Weights of a small GPT-style language model, trained from scratch on English Wikipedia: 13 layers, MLP 1024 GELU.
MLP neurons of a small language model. Each row is named by its layer, matrix (up: input weights; down: output weights) and neuron, and shows model dimensions 48-239. Each number is 500 + 40 x the weight over its row's rms, rounded and kept within 0 to 999. Numbers have three digits each.
After each neuron's rows, "fires after" lists the tokens most often just before its 100 highest values on Wikipedia text that the model never trained on. A number after a token or word is its count.

L10.up649:536545489479486476551465503508539464561538507471478469538510437458548496517503465463450458559540473561518497512450513627550454535567546491440493530454485462442516498531476504477500456521460496521480554496488458553529451523446575484598480481553446579538552451427548489479468517576500508469503466492484478524466512520496493507495519569429488506538452468427521467485498472474558482450523455545483431498470422500563457473504590495554554510513547455527461445539525521480559491516591494486550638526503486557450525484480460516520464552446561430451558541520463491468573526470503559522
L10.down649:469487519455487557487532540522513530495476487549469491533547499529535558471464422548516486498444527423519508471501551512548553449474539434452525527546509495496484486442581529584490521458506553508495538463536514484439455525490487503416511520497472525469472558546449494549594446574542505536520415528475487471497443432524492514537453566537533525476505489484388471456556596529507521515487525508453526480496506488463514396400478475528431485546431483515537519515427486571499426498515524429537510531521490466463477515419606538488476457556458510538434490460489524536479440512475502511
fires after: " |" 47, " v" 15, " " 8, " and" 5, "N" 4

L8.up391:530466413496558493531466504502428450471467521498464417527469551446459469568493487545480454565487477498490513487475470485516522520570410445475462533489540456541526471567504511554496571527519480446512528550510490478544511444456417477471568478507526450518426510516559454495484482496534512463483489545543467540470432533480493504475500513573455514494483496556525613489439470516540443502532480456500474452549553542517480549565512501569438530615473590509570478497480461500526517483457497572497451478543473585445490476506505428471545550546498538474509445527491450556499422457540461511
L8.down391:490507607483514535491537500501483560523550517453485517517529482536501541424502472498505503447545478435492485501471499498555461516463582498523470529587516471433443482510447519512477461488449416514535468457489501532569483528493471451551538438503492585437471469527464469467466499532381551518526584444437522467582530541547549436462510533527519505414528526538549470488496530534491543469568503483561467466484511436498510501551479509480450513583467457530510510516483454476512422523564511475485557395425509423492483485515505471534490447523484452458454544496469460469580499473503466488
fires after: " the" 27, " M" 8, "an" 7, " Can" 5, "==\n" 4, " " 4

L3.up423:473459460517427503473488430499498520582455549540463555516469515549517488517482565504506457553485539529496509452510566536469495498548482546556474506510556497502440474475625551511503552527459506511469534489458556486572528420550500448517501501489482468494459591476526488471516422499549552581519492484507476509468493471454430444486457432422553523503440503471487514526516516528503486528452583512546484557445410491520484529512564511498513428562483474424483503488470420544531421548531534483526505450494478544501538559444556475544515564584514514542505524489454524473523497557471531444
L3.down423:446491441439502479450577534489452460506505504496505543480590585441548491581550493451581575454463478466517515459567502483526487508470435454500476524499442459472464473530534440508472481436480509423476566483517489500553372497462452553499481513399481452533481557444469500514518461477436512561517468515518526489473548515508530614465479480541472447442499486525526611493475535468525492532533488483485499485473602492500588492469511506485494566489481537530480483502507490426460548501473545544490517539539501510456482500510490478466468496519471480438509433474551485511513464450471547495
fires after: " G" 25, " F" 13, "In" 10, " in" 10, " In" 6, " f" 6

L7.up244:462504530514541560537490536543563485493471473524532469505508568483500490481521435470455522472505554458474436502545463462497489552481529575512471485458527566571496560526532491491471479464492494428506561511564482440462479521536452534485420513525463442457495488542541535463535517536422544530474495522533535508497458546517496501582472452521539525500518563478532535556494468485550411485518515573498462556531510504521461529507475509520426493479600495531468464430493426529538458484475512505488509543528482512498471483486475502509442491488433368455487458417438470508425545577536498497
L7.down244:434526478543554524459472433485542482542460402544422498506504446470582454542549513533472475538565423522478547545439556483489500524570537498507453533541539437485454567507549485479495514539451419491425572472509529498475490500550515588553527552525542502474536438441468575495505513507620536543477573514490560410490486414524531560540462515464498421514523466542536493560542532509431488456471517549570505468467481477453559498468500564574524506452477512461478461494457500485458503508451510448464468547479449487519475522537479495476514558451485520466484510459481526492535489490515515514
fires after: " " 27, " (" 18, "es" 6, " de" 4, " was" 4

L6.up612:546554484487429545496508591508532502455496452502421476451539472496544462516545477439522582456427511547579474513511432592572518448486531466487432559455431577514500587462511452489589483487494533525499541505519465506492517477459505536476509498514495492553538531520461467452464514458524510472428535515447445489473475532528520507582598415487513547510436521509546514519491547475505437534497467541484398560530491566425499515495518464518541528457505489460494480527533479501579435503509497496471479459574516517510491534524501482565403488400412457496522535491527421457495537580446532573
L6.down612:504540548501455496496482466495512520504540512572444536509497505504475534530517473451520502486471489520508536552433487489574467501507512542438512443442495518515490479539533520445466522475468507509411567561571421572524437430461490491519448555572520573508460479494489520548557483532521623475487428481498551503469506457537480583476536550492519505468484514449513493561443515484470551427494570426509464466485611524481493503536536507447495440450388486498442533522528479459511471525500539412482517493443482510523511530511428487471561438447501409498405545542482575476501474508591545471
fires after: " v" 23, " d" 9, " h" 7, "'" 6, " dem" 4, " would" 4

L3.up123:499468582452507503473567524408469478472471439511473524486467443544522488446416493579512442486567468483520499548485510531542436512460534505479543527493515539573530491518479459618528542533431536503560516510498476510519526472483532545556506462509522591484470468520466468470530412456509451538572479545507422548548450422535567435461445503506469445565483498448498575510513542489481547519558536498479519526529493513502523561549563510442439508475466480541503513483494481500468501527523523530553490507542444522462544548447459498573469519525568513505479553528494528524471454516537460463
L3.down123:516513503529501520443522459456458498517551597511553506548496516522453519523576565552496577569480467487547484564501535484454476496539573495522518467481489467522541532486489481503520515480482542495439450413524547397513550490536456513402501485403507518562545557465511521600460426531523492469515517456499486439549533485491488481481520559514522551436528491437529439510561474546480551559526441456489496554485443518439520413537486571506488508523530504544530466466501530469519503457520487520469524509452523610430558434517455507468519460460519563490439514531556434499520514492479471463
fires after: " B" 45, " b" 18, "B" 15, "b" 7, "et" 4

L6.up808:473522443540449472450478493510537518502448536441515481556474512499497455505528516506492451523491512468561576508482505463509538471542607526525449493487531450566551456526562545506513500542506594511461521543563499553466551501477570478532505491492482458556476528459457460475468506488537537532489597416404482607471512437497535395477495461419462496487477470462533495498531458488503516517558583424524492536517523477505562551477480483531567503488450461436563489544443575504507367544464499541569504492484524551535492426491513506551465500541484476491569502428524477497466483425519513515
L6.down808:558479502527469517525498541486462509489563501509519511516505432506473438569541511471512407506452525533515462497460534496464575543467471479506504565562526482460434564480527527484499585489523519559506472491490518467504475587514482502481511536575477594414462491470475508523520517442508451470470456511504483455442522503497493563565541421510500493501462479452512442552499520416527493468542473451533562494495464531501509464473515524495422522433576498515540465489594469526505478444493519490452487453577495521402501489581410511434458520552482493520520500500479514526479507500515451504
fires after: "In" 20, "On" 16, " In" 15, "19" 12, " On" 8, " in" 5

L3.up23:521513451504504549464430504452520511476506477544503503466547521592521572427429443426497541434496502484410490486491519527506448495505498523486578556534509497527483426500472547553544525496503500458532464457526465511537518447501519546507484441464529374469405557460488428454562524461448457501582477500478448501531461469465499478545494457454542417530493418541465587396506514440555479542445476455482465512510517501544524519551523468432492522474458538506479451496502532495459477548495516482485480568461566442462491534504476569489488496487575495523524500516477550438459489531464567443
L3.down23:478495491487446480538518458481545480452432437538498541569473430529503506488510527506541456561539526555524498528414448496495517491505475476557460510510510486456362507500585432495478430514460509535552514459518518488428485498515466516521499467564433561466495485524524489478513549482525513463462538541492545454545519484501579486561572516552527566459475556565509538535476501572551455518468537486471528452393531580519486465459467522583499527418478505493530567509494425491519586511502494525538516484543491521496503523456497439481474442519539495517545530455456523407520502458503545539
fires after: " f" 35, " estab" 9, " F" 9, " t" 5, " g" 4

L6.up286:478568535484398500505471532478497555467499530530548472478410436517456513510462497525449514538510458595551533435482501489505524520528519513487471541545523422478452438499537429474528479564487482463503485511533523517637525486509513464484534468452479490538497519473464487472534534436535454499407500489521537462492527518455499490539559555532458501541482512465442549477524395476522422525594486433503567561492532556529492466487480575524513463532487505532497576531509422471467517474578523497497587433502551580525558479534467519444521495448498503482479464455506463478536499508409525490
L6.down286:429429496462497449545490502524536587568534523412475508507434497523557497553503447488470457586531476497560490507561487525515488487513433504490473495464554512521447538485492471527482580495498464514492448477463409484517473505518522490565494536426549531527468501567588548545503464486443431480444551536459497476490431471555479492436533432468428543565467535515479446536446531519503507570543509478491587441449499513499490501418503520471444511532450524560528507472503554440506461497513533535518519540501555447494476497521425469548494466498468483426526520495521500530585513450512555506
fires after: " " 38, " the" 7, " The" 5, "ist" 5, "ow" 5

L10.up13:538523499569460532442526485531482509462553566524533446429498437505545598405553515521447489581543516502471454508464458591520447573490505485472465511414494518474512495500482513484471535528456505517563488509546463547462548562506484478417497570513479494412518534528528540427511472498474523479555504516536415442515537511542503489550530516444503522516407540505470477535462528468477597535446576449509495465483508551475493528496506545462452492474498472487485462497438458525539529553511494539441528508478385541472478434454403473546452528505520531477522472524512498533531488550490510494
L10.down13:516493486489518504486538437498462512569451503509540481515500611514513585498518491464518525522479510537476440484545461548528562489515503503482459493578483455526518412464500509478473490498486556459483524458502497510497509488545485512495481506461542540481503504518424434545528452476500480540527474523498519521521584512466558476588433492517517543525530548505381489460519541546548413506546514542476408434441472520510492526541484481593479461490527455468454456514463481503488445501464495561571487519474491496476534446527503567543504581456444518436497538535459507512504450529621542545
fires after: " |" 31, "-" 17, " and" 5, "or" 4

L6.up876:535563488521549478539507550500482494502440516563516512515486499468493430532452439500526486422505523460479460531521560507498531536496506515509468517487537465449424466493507494585539523525495480483437506491502504470529538513457467538453474495467506495502481491531499523506546495538567528496507526455480479524519475462487528548481457455515554515509455455496446502405484524525568490541357623501483473472506500531465464423497480505548447533538546546483529516547491405522504553458487558502491475572492517438418493562626493444514506498472510528474504585541454506548493475508458556532
L6.down876:435466519570514565496490504507522504488537500490490528548482559487524543448510461434498473568563492517459487558449424529466529521399522500530518518552535521453476532502495488464522484468532539472522480439451452395496482488547498470533521505516446563550540497523483527471501434558461516555508497479464520455548562510572575533422512599574481484443490462426557504552529500499489500502499452563483470516469561507556508484466518569472492496484462463510559484508594497494513511521438511444532523520444439563427456527451465464427479509530562529488588544488497504476468517474503537500
fires after: " F" 17, "m" 12, "cc" 12, "il" 6, " f" 6, " found" 4

L6.up865:519460524521544541455469511504462492542522458520480504491484500416530523474481501473513520587551532483470500446571514546449522546468480561449543455464541555552450460463536445506513462481560532541554531547453498470526527523504452481498453465524541608451547467493494529441531407540472524522501500503494462488462523435441534452515492543443537529487506521515508372506467505476549519530475507546463516457491468479490497498426494488521490454552549516516538466477481490511437518518484501490479550475539505533533543480538516515523516476552462434550501486424553416480453445483492516525
L6.down865:569466550491526491484445539446508455497551504536506483514492591515459495494515486563509478443423514498476479595527512435489502510479570547436525507418522467433442554480481500496400594502422477469475479479502502448499513457463528580453459547482427490499545444546414499544481498530445555511501532568541482524519484524479472520543479515486436526442441517534423574457474497530521492523520488469527489534491541484538552431485521488478502552464519522451484506526471511570556462468494537465501481531405487472489480500498475478561485511464543510493449538539499534474519521431557525522
fires after: "w" 16, " re" 12, " (" 8, " W" 6, " co" 5, " St" 5

L3.up21:538469489478501442587507592527470533524531391553516488452581462454491473500518516529501468543489519488546465511492567462438454548533566534484499516487496548568593536542495582480467501540491462526527488521512485486467469552501496557509495457469556462513477470505512441482485484579474535508458535580518540525494537494519500494457491499546562448520441543548519516464485502483520459538543492523508494520504513480523477532463638452522480525457529520537494516481470483481544458507522499528478564515538516460478463460458564533490473564489479550518646468463485457530539508466451419497
L3.down21:479490465533488421513509500514480514426500531462529549531527586440505404459515518465477556525489547493472590463514481540480489473422469477382440520483500464423477539493455472462506495492514566542444521468494602562440495512481504482485491500507501491495512501488532514525527505509515517543492477420572455501524478489550462497592546584535471535508459494451493536484463457570472585505458587512458496615557505476471461582475492524543482436428495440482514419454463547494506505498484489516566466490507459510474509560457460500471559463456568446465505564462497515502529439450513470531
fires after: " V" 31, " v" 19, " El" 6, "l" 5, "yl" 5, " Mich" 4

L3.up194:517471444518485508446508473632509499469531470502464452464593478541540523541518490470526479529486483483502474531407590446518522545516535528405483480529486504498488497481519512527465482520468442481487432492445444507519494523492463483516515554509577478490482504479416530551448472544544503525552467540396450571478521560521444473544491436436535529540577477457575489511500504478517500584447512482528510479463540469563519489429490469483429497584619486536550516475483468526552457470485483465477501517498392492511499462546418523526409515506549559494515466512505437526503492501496520483
L3.down194:465503531619470529508530527453535487540468466476496505544505480484459523464567494506482519536472500520565477523560484485455526474496416558472464480447557522430470528505527505521565436504466443522504462509515516494512498593418501481510471538540593503433468464487501497507497483526522474554422515462495545573476481524496474447514592496521537477470462498391548510498483465527501509505455508507464425490496494519597476446503421492515430428523469449559502507513578460474508456531593496471470522505407440478488514518514481470475502524432535483516520438474466530476502499546489584477
fires after: " K" 27, " S" 14, " wh" 7, " T" 7, " Th" 7

L3.up747:494479518413552556562456556495425547389452449512460457481454559465455491536519532467511497511448556513439497498424540490513517455552521436550520492501535436491481509543510481476529614481569505517499447547556552486539554506511527521518485536480486523492493510543464516452471441535518551548508538505407444515517516577481457487556460452524536506502604455531459461468496565525436504527539559510518507463509513521479511523454486452552508483477484518525564527516455478468518529482468520542425531442538524536525532510573488435535425434478482498455524537572478492530557451496528472522
L3.down747:517491490502451542484482522454423529403450501467582458537502569490448471509495576466490521526559525533520498514444521483405530525528511500458499481441526471500484483532468515502498522531533536523469456525537522508522509474491449544500441508515505491459444590487470495489409468556518523552509558484530521483483559535488521480444478463564583535489522490469397491491490571527408528522528508501474455502529486571474519496478450508527496531494498549480544557556458473520523491559500433513436548446494578486444492462586457464577498488469424494423490566503407551524508473480517501482
fires after: " |\n" 37, ".\n\n" 11, "|---|---|---|---" 8, " near" 5

L3.up632:489444403456472481462486525503507399470508504470503538539529582554509527471495482496473529506456498468470523474456469500599465535491495491525513541426542527482567460552479510489467509526486557507402437493524437448410504551546445566461580528500542538512472520493493490420487483507462481550451526532534545461484467486543549505599463551532502524474497518535461503474467494576491449481497407508528554460462455466563540511513449618443420508495514514441517536492591474557546552504538501512512489423511431515477520576489549455500456534501520485498553499535503506548500464506480494488
L3.down632:495525488412547509510516521493420495496466540450413531512478480515519503487510498559541468536559535513531461544493506509490497595515527506406458524527473522498546460481468435433545513498512464596512506497538453456506446542444493452503539496516452526488482478496543511435442468473501487510487521445554530575502490494571548525505464505572446535468472503490581473572477397534436556516496554499556469483506443546498481485485456463494481522528544510468517580442513520455433488496530511537531524471495522458431505476504454529542495499600549507478486463447460549445447437530545565469
fires after: " S" 22, " C" 17, "C" 10, " dec" 5, " -" 5, " sp" 4

L3.up917:579534548481444568482536458544515517487511489490516442563488529516529499548545530448614545504562462431469500493541535561473490461441543485455503517532528501522506482489510535519459464455499520489473474496549452475544514509494467470526517451432560490571545488459477476543501524477493514467474465470494461536477492476553449490501519542532485487465548424449545484576494536509487522464536522507528540537480502583474541505484441506459444524473467532584497449422444528476514543472441493567443435541496548428497532589493444521521471486472482429521558444467505496517467436453475580542
L3.down917:540478490475488485546491450510503541517499500419545491478524447465536391485478473524527494496490484461485453533525531441545482499437435502537568509473499418546439418547520514548547467579512504572517541503423486510489538488446550512562483497557473521541449549519529460490494465483551537451560503533481509507533481466466461554481498452419528511492439427432510521503514482586442539521468504477482463496548503488497489479537540556461576506563562516493538502460468449511479473452489528596529541519460469496491594425482463467484480550498470527467537488479538410495493506549447557535
fires after: "m" 13, "l" 13, "le" 9, " sh" 9, "v" 7, "im" 6

L6.up606:501471545518467439538489466474485500490523472533470519528471479441522527475475478527585503502539508523499497543505495506482490507521508478440490474531415500489564460497524441520503440490509565553504522570475434457432475438418487438455550486490492531447535511532515438471603437588555508509545480454484550522482484474568536446477545477469492486528540460554449481551550509424493514532433490587467443477499578523506500497487489547553483508586489505515507494532560549482530474565523527536433501494571488554503524576444467523497509513430565523539468475505457480408509527481510521537
L6.down606:429489480563478451556501496482515498510456529473518438436519470523456577553516542573522470517500476536499487476460493531504477513458503559534505586474585487473520501482498462483579458480562497477468580497473552570507487575517508507493523611490489505494485491489479512478509477514464460431448582499445500516478484551523540543495480464531510524534538545445492551525551477430461451539561479482481452498496424531477528465511505553465483564465535471505530589543452481518498491532493473490502488539473537556523549440443480504479496392426501478523544575497514547466358469443445515497
fires after: " b" 19, "B" 9, " a" 8, "ar" 7, "ro" 6, "ey" 5

L3.up771:414446526449533475445527486406520529528477473541479496478553436528534534525520499559499481464548489522422496490405505471545483560496423508522563485489453522575535530452443517456543477486459550519456618536449573475521475511555475491572538550521535516503451567511496560499499498539457476464552485478477500492493491505438532478488476487498510547454572439496479545479512554544500452540486482454487488551554498460540521510475523448485508420478526486493461476515449469467526471498510519473469538497457454441592495588510432478496526527452602511479493456460432496419445499567442604465
L3.down771:535463504438549507471532533508539542471491513576516504438434434469502498512451497487522591514458507515484587469523483515509502464446492571523583532489465541555533514542536504508525472550506492568451531548408603487482516509516512519531504425572485509478542431511533515506439545449506514474513554445492460554463483512523501485407492518465515464407501434526443514494484527513564418500466528503444464453492433588502533517542494463507487441590403546492478472475566522502508495450518445543525565482462465486526515500547461523529562440462491499517417490516537518509493503496471496505
fires after: " co" 20, " f" 10, " g" 10, " app" 9, " sc" 7, " disc" 7

L10.up198:471499498434547476449486539556541550481503466466509500437528528525538444424519537425472554527458506518489480503469476455559510455528547561480448537456450575543537480557520460540515490522489434496484519495493489509484483510574455498570498514580357525533499546490489481483468472494414511491489495520500455463524525444427497566609523481457523479560477480492437461481583501425357550465507570536531515488521439497491484472532461489418438547487536503486532533497483478478575481469572462515435489540547444461508561501562407506469560567440514511488513537541500542493457489509459508524
L10.down198:463498524535549518421479491484523472471553478473476437524459500490468468522546454530501441525522477514522529571506547510483503445530515491442571439470518478570513416460559538520556520482474488544479528520561475470504560461429515605480491472455500545440489512447457541457587527473535545532526610517543501464433499459509501515487491498509601412502489474506484506555465453483490460461578533489520491522556512450410478481429511524533493548376438455488476560490449457429488540516503461513473479524502503594428522600472518483507525432527545558534566539492468499457533484484472503588
fires after: " " 45, " $" 7, " d" 5

L3.up936:549570509451515456482512512535486437558446508569498530450563539531433469564525450521524507489534472422542462445505505478507523582506492462492470589616519537549532541456552483496542449525548577492485493495486484416512520468503520525489510523502455459540538463498532427491476458518559515556489451503544557565465495479534499491464474474466589477529480486460543519525488488509565506500534509471520532448524463537394468519487535548517515475424493474544491479542471558422486532439495516509513460577550596504500457487499459508468514461475445444448446560466530470482522544542478475437
L3.down936:505411509507543545457434564525477515430462448547479526539463511461505495517509506502554446556543487562431451527478500489507508548564479520454542460541542568503524487581537501561503617510471458475453495533486501535479442591500524469512534521473550458509472469508473471490486507520521534513487524520495495580456504552598480488468521514543518491528496442528523525565477458536496501540569558488461571474544587472504480466539503560470463457525445428577486522497475521482534513450505538463521470504546505520539453461496486505403480509501474454518436552536471516480521417537533525472
fires after: " m" 19, " d" 13, " v" 10, " M" 8, " /" 8, "arly" 5

L3.up272:441500419460469489508505460537467513493495565476443476475544512436500577508561530447478510520475500479447511460526508461496525461509567481490473479493553468531462443459556532485422534516516489531409563493487557372449473538517587449460505473561513527551535544431516534575492441518445469511461571498518448535506483471497447449571485554504494484460569526412515501521449523552498480466474511473557509464479500555470459481490535521507530475458543503557479589467523513438557550497492455534499579504588503504451564558568514461452464507505541513527484554453545442535483481481569507526
L3.down272:547565511510491506518473517532493421502453468546546538492519536569534464459526462408516492519496502518545467546498513456517473516526419425419512489554512493470426524426506553506511487514525492546469503558520479443579493448442520505571484500520494524373495506512575526554524507486461503479532486561472437536517515520521429500520449487511466468520466480498440531481504483506502484407432456511502505491584537530500480561467491432491452467518501517551461506482514450481503480505469540580505526500549531496519475514458514560516470493408459431529494483499568512524456482499507513548
fires after: "," 21, "h" 13, "as" 11, " Th" 7, "s" 7, " wh" 6

L6.up154:535520488493492476481482518504503526485431453526518505505453550535495485467471570490515523562540474532533478478469499474524486497534540450430465448499459557513539517482552502494464517528498551474540490552429508472586549446481555524530441524520459512496553479395477458453501495508427511538474456556482505485503457534515538500560492469505509553479509447487495567486476502500530463517447523506430525595420527501515541529445501549492551501498558526524469416467480598427425473496514515527432528521439517516503493461433428452509551529490526519599440550512544499427552519520400492550
L6.down154:485472508449437488511492521581485516393443484475527533481471537486576513507452489443553482482481485518413417523430522534523512525536525461517517485546419492558461442576558494542539456441457545519496518521487518448465518468561516499541553475465467510531500499545461412497510528534481446542449481473464513541517486553464394469574479445564542615498469485476478477511441499427471505442502527417573494469490497457485522557485539455480447524473482544513510438544522445563507467532528528488506507501513516545477535458474575493479512463516467495516517535526544486439485537597460478506
fires after: " Gr" 24, " ar" 15, "R" 13, "r" 11, "ra" 4

L6.up671:447496546385519556576595489461510513480467535423470514533470488460502451452515466503525491495533520507451501480441524509467464478430505503493460558522530489467548527527478480498462474515481524521582510512493492521468536537520586516521563557496543475514564483572544511542466548492452526586517461531491448545505505532404464486588433469538531539503550479488525556530489517544531492505510516466505566474484449454481548447527464432491519518491510523488548431524497519555488465604470553494550411537474552564482546559488471480551490471502440493439499516467512518575480497414450532469
L6.down671:517532362531488472427431480567508541508491520495507451463512466511473442469456522551476521540478544490488445496532482509466445429574415463441568488491485507382491535443471498503498522557430541492482554485505512500513491507463532432466495477491555450520557450422472469471554561518527500432415495502515494504605553476515563450540573523530541557473479505442510522547480547491482515427511437483497515493542548450522474507491512519487584470514458485562501562461553479514529506546517482502499450473478471491493485493413471441511489472475508566521459449484460516517450425554500618493
fires after: "im" 14, "e" 14, "ac" 9, "ther" 7, "m" 6, "a" 5

L6.up550:487532532455452511522498486520452464535467518473537470512548524536523550468536526463546516493449508551475467467459493511528524530497545519531499512433553469460567563497583520390437481541499519475518559533584499551447545536508505515493499479621519500467480606529474456523531489475467561508492544449492461499432427553446500478533456499544518451481472426492569521504476557508458495490441533458499584511451549449455484462515450520547495450558431519538452438472492454526466469536529536471447558417488485460564451430523474444454454525476499498492512540529521552466504496523442553537
L6.down550:470529583539550511535528516502490478521467455528505514428521514537512477485536475481494507563511526487525536458477505518510558463419500528594515478454515456436581516516460500411524522527547506496466489478475546500525502560523476516572477523530488449494503592471421467496522526511492470476506526495452490574540478475482434574438486533437466533485598505518498473482516489497454503495443471488479463475527542539504522480478520474503558527514476425582509448549447452591415456535520477473412495552463460544507459502519504553470429523588533503484549542525487512568486507518476401494
fires after: " res" 14, "re" 11, " ch" 10, " comp" 7, "p" 6, " D" 5

L7.up862:513479437447469522506471495478453550503467525572471559445497533463507606417481551457484477474520552585487443435510482500559537487487482531566489498486503563493569561491506508453474439464541497553506506451515449475479537530512458482528513563493403455554509477512541411457504526478440534502470570494485470509400508518492494544555515552503497477493439511560501526432499459457516499532513568515502533481410464503435502478517588410569558510503539500502466513465525488525464571527583592540452504488462485422537502450458501486457444485478564538507485482487516428461490558440554524514
L7.down862:533510474510532511502560537467477499414566523472541430488508475419479532467516530569521509430497529469498578451418449511472507506479510507497531478465474493416523412480507506430457550513543518564539526467444484526455526567435545515456482527581494443520457517537469484504572540514502549471556429512531498485527511457494472475495519552546505576456547498538464490453550463606501521498611508453519478466498538508475431497534459422482507462550560521513477515495524531519382417581566493412518548501493465484478535485480486447504446497525535478522536506526447495520533504500517442517
fires after: " Re" 36, " P" 11, " comp" 9, " re" 6, " p" 5, "re" 4

L10.up548:581515511475508552502516481434525434525415531555445521532507447515490518472520517489495553494522558475440465436533530472536519525465466463527564510515490519530505548506521491465472483475520475540549526531430501480439418508538549570523472490559588466570425547476494533563517474494472466471570440478479495488421486489514534506569518457538536519468468487433532484530542489445570515394421555524521481438506499488447490531380527464517507557520481527464473459437479498549436491559475479578465478500522478543480499535471510451439465500481536485509488498434472436544528474459466559537
L10.down548:516563491457544517422429475460490476492453460423576470455448495465534468513529441543540493536487432464573591517476591482489490443507551448501499533463478476526535514472459438495577528439447426461458530559515470538574482472457511512565552509606389574469494483563504476529534528458448500528472522508504539546496522528484485369501440500432554461485521555507473517510550450514486524520499465405541501516510515550496491475547490475451487465489567499514534525498486476518554488538521515474516469446517487486492479527484533479542557575519494533523501496554534503479463497528536494551
fires after: " " 58, " (" 16, " |" 4

L8.up1017:478451514457496532428453458492507498510506501475499508484444440525478521485502512508444500468534521536526538498544497503550535485495520503490544504424516524495458455494506453459596530445559560541563506507516515495447539476487522518537513493542539534461414541473475509559450513491536503480443490501444515501476496568469459461493531463551555601545558577533457513525389456431550541492525433537561504573579511501547512503518539416469458522480490523485615521521495533515489494499525543465450478482561510493443536497565474469461450510479501465459568494492443447511512552552505468466
L8.down1017:541534490445482578457510462375553429474446576453452523493546582460548532498525528436502522437552465556471511497435532465508518516572544593522449469476444611527497516545465506514560470481528497529523495507470495534452533438545463502535465498493447533507503492459523519498449494495505421457568523541505596492420486566487461427470486479507467522538526461456555456515552467448466532470497572474535525513467407475515543506549508475540530561540506475501540510541503513560444476457524518470515457481468512510434501552503533557495463489531519542441495512518458487534509480526502461458
fires after: " |\n" 32, " Ch" 9, "|---|---|---|---" 6, " ch" 5, " the" 5, "|---|---" 4

L8.up461:584545536477533493416470469513498487518477527462549444498504506504522567551473480520509485489531510522460549454497494496536474492500509528533479603551528476504560444533504427601571457569545501521480492488468513493571513477546510504484556438465463476492494435404498539447566482483499519491478521359530490499591489526502409509512535496476518458547491514519469491490504494454472452518442489553408431527435469522460443497460468493457456561515453494431515555493549508441520491530559506538501562411478517499434520526498521521532461498452486481506506495507513454514565485466485541414
L8.down461:464454561522452416496546502511438534471472508495490534527483463476490474591584445469502499490473492496476536538468527508441424511540504507477550471499478579440498448469537471515542524480496470535520516490498512527529486455483496500514479514476507541515490515524515491495453447464523557473466463540515544464534542395454549533515524457482529458585557519565442434555513470512518502529523468508542543524530483427526481542474458421537557471517471496485510454509408503474441501485552499501449396488454478545451427499495456556463589432508460556560572476484520509494509535483450521481
fires after: "," 38, "." 10, " " 6, "i" 4

L6.up850:502482486440547521534410501493498462514452470529516490442442428556482461500522462540500542427468490521519501508435503530537471538451506470459467389466531520526528502603537532474447512569522586508519484524516569552547537507452392586501490534525518503473471536493459461539541465481442503541481528529493508485446543525474436453490454461446479450569518490520541507521486506531480495455545481514510533548448442432536509409498523514473501546505502506506473520449475525482428504469467482493513430496536471530545490479431532514473433488425503582554492489504503539599476442488535457570
L6.down850:435501482437469473486525504489456497583513527539563575497515505511477513502525522479455519569513412550531534495399500474446482531475501519493495523445559455446484431488560501482498436512503532515501497436515537554530546528459518434473499512490461550437514567493507430534533503481473532555505471446447470462434460525513564459429512609519534523531472436509506514455439525456470550537485562522504521513552540437525480587517509479478446483512478561432489495503514512556582529439520590533450462554518469472526445493512526494513428494542466484412490529509584484475523447508481476497
fires after: " in" 26, "r" 10, " v" 6, "o" 4, " V" 4, "R" 4

L3.up867:427509522481561503524511490534491410510470523504479522493474475477479555512478432480533455461549556543562457453477492544530435463542548486468480475509513495584508552567515503499549438503464538545515518584476490461482553464529516423529458471449513574468433568513469512538540459439522484548476554512510462627462454531428482531549499474428490513441539458492508498510495464524396524441540466469515472461500556507485445455453441505542512580525526467545442519476503418503549514561479460465479475501538537516489520481468488431544481491582443511489499469456534551535466504510526496582
L3.down867:464468448434527440509528521480540500490457571567398484494479488544423501406428460499493501499461466412540512496496459512522480477443521489436484481552466398472513527513557530459501512513493478558547487540482498549559529544481534562535500525498526490503439388460483500476481416522536494533493470562501481544499578461468507561404476464470509493460522451489516500482511482506477502496595556545497521466541499534512448481538438484489555523522466552502518485543491528548578486605538496490520536491419501489539543553476540485501554543576596488512494524449514469573536521487453553498
fires after: " t" 22, "m" 21, " m" 10, " T" 7, "T" 6, "un" 4

L3.up911:491499538468435622482454480489490416471494554479511494478416498556530500523473475519520465434528527522557522425512531432519476410469523409520501481503528465504462567499531564467601524512453500427502483502550497476464551521456485492495555560420551546492474570457463481527502506531528495593512486563448498443475465494475489489574467467460523476498552514491576407506515520540517538497528493458473472474524565514460479500447537447510415530482536528539498522496429447495516540513464532475504474464488443424454415513481432496537510491476423543526465478508470502503458531497444495463
L3.down911:538518471514484496492448568530527532530606507497508511542467517488523556479514462442474527576511487496493557500558489560566473521490464398475394538488481452503520452503533467467483488523547493602505459551404421492559485530496532466512482459494545499516523418492418524514468406517425530480508492538502508510561578473479517498543511498526476511506496528512494457495457472529378484497462493534483522533479599479521496469518489529444553480591516491526569519490550530496591532530508459552517466446428507481452540487433554498531522507488542523492513479443464497512472486467547550513
fires after: " m" 23, "m" 19, "iss" 7, " Phil" 5, " Air" 5, "igh" 4